Part of a small language model's weights.
Size: 4 heads of 64, MLP 1024 GELU, vocabulary 512.
Architecture: rotary positions, biases, tied embeddings, normalized queries and keys, attention and MLP in parallel.
Training: a variant of Muon for these matrices, 348M tokens, 5306 steps.
MLP neurons of a small language model. Each row is named by its layer, matrix (up: input weights; down: output weights) and neuron, and shows model dimensions 64-159. Each number is 200 + 30 x the weight over its row's rms, rounded and kept within 0 to 999.
After each neuron's rows, "fires on" lists the tokens most often at its 100 highest values on Wikipedia text that the model never trained on; "fires before" lists the tokens most often just after its 100 highest values on Wikipedia text that the model never trained on.

L3.up378,177,168,215,207,175,200,181,175,189,169,208,195,173,192,165,164,266,128,215,202,193,202,203,253,207,175,223,188,153,164,162,228,236,194,235,207,196,171,186,189,221,175,205,162,220,183,251,199,133,174,214,230,193,187,192,176,217,190,188,227,228,208,214,246,219,235,229,182,156,216,181,158,203,251,203,230,160,218,233,216,209,193,222,198,200,189,175,232,241,198,189,154,207,258,166,177
L3.down378,177,263,194,169,207,220,181,233,206,218,130,197,168,163,230,217,201,237,176,246,196,266,196,236,249,236,207,234,188,192,228,250,177,214,254,180,272,176,208,197,194,194,182,188,214,207,206,198,193,209,190,218,171,152,248,196,212,218,220,209,222,141,182,233,156,157,178,229,174,191,233,214,163,217,174,157,205,218,188,221,228,227,210,196,189,190,212,183,201,183,162,182,204,206,172,213
fires on: "ub", "z", "ac", "a", "re", "if"
fires before: "l", "ation", "ed", "ig", "t", "am"

L6.up321,177,200,207,176,158,190,203,215,211,211,216,262,224,216,190,226,209,169,220,179,211,174,180,232,190,146,156,188,230,157,185,192,221,206,194,191,178,176,137,178,217,140,240,221,152,219,231,221,187,193,201,231,260,195,107,193,244,172,204,259,194,168,148,202,159,232,239,247,233,168,183,228,221,204,204,212,235,189,177,209,203,172,204,187,205,185,246,198,224,179,232,174,225,193,180,168
L6.down321,197,242,212,158,197,213,147,186,155,193,166,200,208,186,80,185,203,192,192,172,171,142,177,170,214,175,235,163,227,146,198,192,229,245,231,160,218,185,175,138,231,230,180,214,194,172,182,183,198,192,162,227,239,203,204,263,227,160,188,205,239,264,234,195,229,230,161,179,175,220,212,224,266,181,166,176,217,182,195,209,220,204,196,208,164,206,211,213,160,222,202,223,220,183,238,168
fires on: " ", " Ch", " ch", "h", "or"
fires before: "r", "19", "ur", "il", "ar", "20"

L3.up161,193,231,204,259,161,209,189,150,169,178,157,160,175,213,200,209,170,216,230,161,142,191,199,195,230,190,176,170,165,235,164,215,265,194,214,260,169,181,211,195,193,237,200,210,207,178,195,177,189,215,240,181,121,192,190,217,159,237,145,174,192,179,162,208,236,225,181,256,226,166,172,214,203,215,186,190,207,196,176,157,149,184,244,207,217,210,196,236,227,240,186,168,169,224,192,222
L3.down161,217,191,181,180,237,149,237,194,198,119,194,213,156,171,190,189,226,184,126,180,218,199,177,224,188,209,207,181,218,200,200,202,235,223,240,197,211,195,208,219,264,194,166,172,191,174,210,215,174,259,184,189,194,194,192,174,204,248,241,247,173,169,210,150,196,209,256,228,163,244,187,206,184,222,234,201,199,145,245,163,210,165,205,193,202,168,208,223,214,201,204,174,184,242,190,224
fires on: "ab", "b", "k"
fires before: "r", "le", "et", "or", "our"

L3.up940,215,196,184,233,222,225,223,196,174,175,211,234,190,196,170,213,177,204,242,225,194,205,189,200,198,201,202,217,185,254,192,192,187,200,214,200,196,260,201,172,185,254,166,261,171,139,154,223,181,161,224,246,169,207,84,179,245,183,234,200,165,168,240,195,161,212,209,170,204,230,195,218,210,162,212,203,185,213,217,244,164,163,180,202,175,190,167,168,218,246,209,215,222,163,291,173
L3.down940,140,206,171,198,168,207,178,185,172,154,218,239,229,204,216,171,222,205,217,204,173,229,193,218,205,220,248,244,216,158,181,207,206,196,210,246,211,202,160,203,184,193,202,239,210,192,265,182,132,182,198,186,218,264,172,187,170,178,176,237,187,206,191,198,174,195,216,166,181,205,213,120,175,186,211,227,205,190,211,152,200,198,170,186,223,187,206,204,256,168,202,110,180,214,186,173
fires on: "as", "b", "ut", "f", "ar"
fires before: "ed", "ut", "e", "ion", "f", "s"

L6.up391,226,216,219,274,230,210,209,192,199,193,244,200,125,211,209,232,160,227,253,205,185,179,243,184,217,243,232,194,200,198,220,251,194,125,204,243,173,165,222,216,235,158,169,196,120,227,176,230,223,198,199,145,232,188,190,132,216,229,200,136,247,232,181,191,174,211,190,210,170,241,278,205,171,194,205,223,225,213,209,186,174,210,238,124,115,179,197,161,229,199,213,179,188,216,218,204
L6.down391,183,278,190,206,241,196,184,232,203,187,236,177,185,219,166,196,230,221,163,159,211,157,183,182,233,138,187,166,193,126,234,223,168,191,237,283,220,170,262,224,187,192,180,166,140,184,207,240,212,193,162,203,208,195,154,183,174,221,202,209,212,208,201,216,144,180,193,185,162,239,206,169,186,223,148,259,221,189,227,186,183,211,216,191,184,207,238,162,219,231,172,201,206,210,267,190
fires on: " ", "ud", "19", "–", "l"
fires before: "9", "11", "k", "10", "20", "as"

L4.up378,259,234,232,179,207,184,162,281,219,236,181,139,164,220,191,187,119,195,185,178,175,189,138,220,176,196,175,211,239,242,227,202,214,202,217,171,186,204,199,200,210,215,213,184,172,215,169,205,151,172,207,155,187,210,161,167,176,136,247,172,188,218,229,253,164,201,218,196,197,211,221,219,177,207,174,173,166,173,181,198,186,181,247,251,209,214,119,214,166,222,140,175,209,161,169,174
L4.down378,179,181,211,190,192,201,189,195,187,183,210,239,192,198,222,208,216,206,207,162,186,188,256,205,193,137,190,202,133,243,207,203,224,222,217,150,236,223,173,222,226,199,219,120,248,244,133,213,188,193,159,268,198,258,184,256,289,212,196,207,197,157,231,201,223,189,147,250,186,195,196,162,141,194,201,227,152,157,227,176,198,238,201,182,200,202,144,218,198,199,230,147,252,189,196,179
fires on: "ember", "d", "il", "ch", "j", "ary"
fires before: " ", "er"

L3.up557,203,179,234,246,263,142,233,178,210,207,230,200,170,233,226,234,200,129,189,179,188,214,193,205,219,219,185,236,196,181,237,193,189,200,276,149,209,197,229,210,196,182,192,213,163,221,184,242,192,192,208,185,224,197,215,265,178,130,239,138,201,236,215,245,216,225,149,263,224,227,148,169,145,191,194,208,182,211,239,201,229,211,234,185,196,205,231,217,185,188,202,160,210,208,191,176
L3.down557,164,219,196,177,189,196,222,190,209,209,211,199,176,151,199,199,193,234,192,221,215,180,211,138,208,164,153,201,231,210,202,264,202,211,182,142,228,205,191,211,218,171,167,178,218,163,180,181,171,200,184,231,195,199,218,203,197,220,164,220,189,176,211,210,195,213,216,188,187,138,229,149,239,179,224,175,185,208,202,168,162,151,149,222,182,198,211,168,241,230,204,250,234,171,213,157
fires on: "2", "3", "le", "%", "6", "4"
fires before: "%", " |", " |\n", ";"

L4.up363,250,138,225,173,154,185,238,234,212,230,177,178,238,196,173,220,201,136,176,193,215,189,247,185,167,255,242,204,168,234,242,224,171,163,210,190,178,224,148,207,197,213,195,216,156,190,229,219,215,179,154,181,160,201,199,205,181,181,203,225,217,163,266,204,232,189,181,244,160,219,221,195,154,246,229,265,197,213,177,156,213,148,193,192,254,149,162,217,225,271,189,216,194,231,221,179
L4.down363,201,230,239,199,227,243,212,230,223,156,228,201,231,165,231,197,254,228,195,153,218,184,253,237,184,228,143,215,183,200,212,198,212,207,166,226,190,257,223,186,162,144,199,204,206,156,175,264,183,226,192,213,178,204,193,181,180,220,170,213,216,249,174,167,152,218,236,243,149,104,175,187,174,212,206,218,186,158,216,202,189,188,171,156,232,249,245,206,202,205,147,211,244,202,166,187
fires on: "ot", "ac", "et", "le", "t", "$"
fires before: "h", "ct", "ter", "t", "b", "w"

L3.up479,188,290,211,248,196,207,189,224,225,184,160,155,200,180,219,177,235,186,179,229,243,184,119,187,230,159,186,166,229,178,206,175,229,185,183,167,227,165,139,159,229,203,232,164,184,188,182,164,255,190,221,207,158,167,251,214,217,192,228,198,226,181,171,169,193,244,220,230,215,159,158,242,215,183,197,202,183,194,189,223,243,209,222,253,266,201,201,173,180,245,203,239,193,175,185,264
L3.down479,207,292,242,214,223,170,210,174,287,134,204,228,178,148,206,235,160,210,209,252,223,212,127,192,194,222,223,196,218,163,205,220,263,229,222,202,239,166,183,204,277,193,205,191,176,221,207,202,229,206,202,179,191,195,146,222,188,202,237,190,222,183,196,228,162,176,241,203,197,197,172,190,220,173,204,215,240,191,199,206,180,201,148,219,170,256,193,192,238,175,227,223,221,247,189,204
fires on: "ab", "ct", "==", "ive", "igh", "ion"
fires before: ")", "or", " A", "r", "ion", "ed"

L6.up728,209,204,167,208,202,200,186,209,203,215,207,187,216,236,218,167,202,173,275,161,238,139,199,253,176,211,158,239,155,188,195,179,158,194,243,220,193,236,155,205,203,185,238,185,212,114,207,171,182,238,192,165,206,159,215,162,179,196,212,211,218,160,181,212,179,206,203,150,249,245,218,171,199,215,189,169,231,156,227,223,207,177,209,231,140,192,168,223,258,266,214,151,221,199,200,150
L6.down728,234,194,228,214,226,240,207,164,161,162,154,205,180,184,173,251,227,252,173,213,182,233,211,239,192,216,191,165,254,219,180,231,159,201,232,197,212,194,242,167,205,270,222,250,204,240,208,178,165,176,144,237,191,248,155,193,219,229,246,191,181,185,196,208,211,235,208,206,228,223,186,227,198,198,215,178,211,162,199,214,155,251,233,226,226,201,207,168,189,205,127,153,209,169,198,168
fires on: " be", "z"
fires before: "g", "ed", "f", "ing", "ation", "e"

L6.up71,256,262,209,214,207,216,196,203,196,266,180,216,175,242,177,190,176,225,142,159,171,176,215,156,192,218,204,234,179,153,236,144,251,226,216,203,177,154,221,168,169,218,185,200,218,221,174,224,148,216,199,188,187,188,212,165,225,147,287,217,211,162,201,167,198,239,240,208,157,213,202,264,195,239,178,226,201,189,227,223,182,201,191,222,210,176,179,154,220,231,168,217,224,210,207,152
L6.down71,178,173,151,205,246,149,237,219,252,85,182,189,222,162,197,159,228,198,117,234,177,249,245,259,185,231,172,180,262,188,215,176,194,183,216,229,229,197,230,206,174,204,205,230,225,215,181,198,184,218,247,213,222,174,185,204,161,201,179,168,190,193,184,173,183,178,182,154,189,184,185,190,165,200,198,186,149,209,177,263,190,199,214,177,186,263,222,194,244,167,173,225,247,244,187,225
fires on: "I", " I", "en", "u", "it"
fires before: "n", "t", "gh", "s", "nd"

L6.up495,214,212,182,244,207,220,210,205,196,235,221,224,202,159,235,156,183,182,207,189,244,171,263,123,207,219,210,160,227,164,218,232,209,176,140,219,232,183,140,194,207,163,245,228,191,208,164,251,230,230,209,196,247,231,174,134,187,230,167,173,143,191,175,204,209,200,161,218,133,142,200,159,220,207,177,183,139,192,246,177,186,226,266,240,153,191,182,160,189,200,245,221,187,191,191,181
L6.down495,167,225,181,229,191,212,209,198,140,205,168,172,189,218,212,218,258,198,222,218,200,194,193,240,219,244,156,231,144,177,226,192,162,170,198,228,219,170,227,175,211,191,181,222,172,155,214,269,205,132,160,139,236,217,228,201,241,221,193,297,249,235,175,178,237,185,159,251,163,271,165,221,198,159,167,217,218,204,227,189,226,192,190,181,210,182,187,255,240,170,211,224,153,180,221,205
fires on: " ", "20", "l"
fires before: "11", "12", "ub", "9", "10", "2"

L7.up766,194,197,195,234,255,179,209,186,234,200,134,202,230,198,218,268,226,193,252,181,166,220,197,186,215,192,175,185,231,182,173,192,241,210,145,211,158,233,240,201,170,252,169,232,164,274,226,209,238,203,192,180,195,172,191,178,185,223,201,195,118,178,186,198,166,235,202,188,223,183,257,222,205,142,159,218,214,231,175,165,151,190,194,191,157,197,207,206,192,200,218,200,200,238,193,193
L7.down766,132,150,194,177,200,209,248,177,180,174,190,236,185,205,227,206,206,178,248,213,187,184,185,191,217,257,189,227,193,246,197,190,211,191,227,165,210,184,218,188,210,174,209,213,236,193,213,164,207,230,208,190,163,164,260,214,216,174,151,239,169,222,190,192,204,188,194,192,227,166,203,189,188,117,216,214,140,201,214,194,161,162,127,175,215,154,224,194,188,207,235,199,188,216,180,168
fires on: "2", "7", "3", "9", "1", "4"
fires before: " |", ")", "%", "9", "5", " |\n"

L8.up568,230,216,219,191,210,196,189,209,181,224,166,167,151,232,216,197,189,196,230,208,206,190,232,196,177,204,244,209,179,217,184,220,198,206,164,158,204,205,161,216,209,233,184,231,168,224,217,229,202,222,204,214,219,234,215,256,192,187,195,266,213,210,220,177,197,175,228,183,200,228,146,229,236,219,188,205,199,226,176,237,162,146,195,192,209,221,155,174,177,172,230,194,179,165,128,229
L8.down568,222,222,247,179,166,218,217,236,193,211,226,170,183,195,191,193,201,233,266,223,187,154,163,245,164,217,203,125,152,223,181,207,168,176,177,248,165,193,215,203,183,178,197,219,216,166,237,185,173,200,167,127,169,171,169,182,190,202,207,227,197,207,207,144,193,192,175,251,198,141,203,174,178,214,204,256,273,195,172,129,173,117,231,234,152,214,239,140,216,188,215,186,204,238,237,212
fires on: "C", "ot", "est", "et", "ac"
fires before: "her", "h", "on", "he"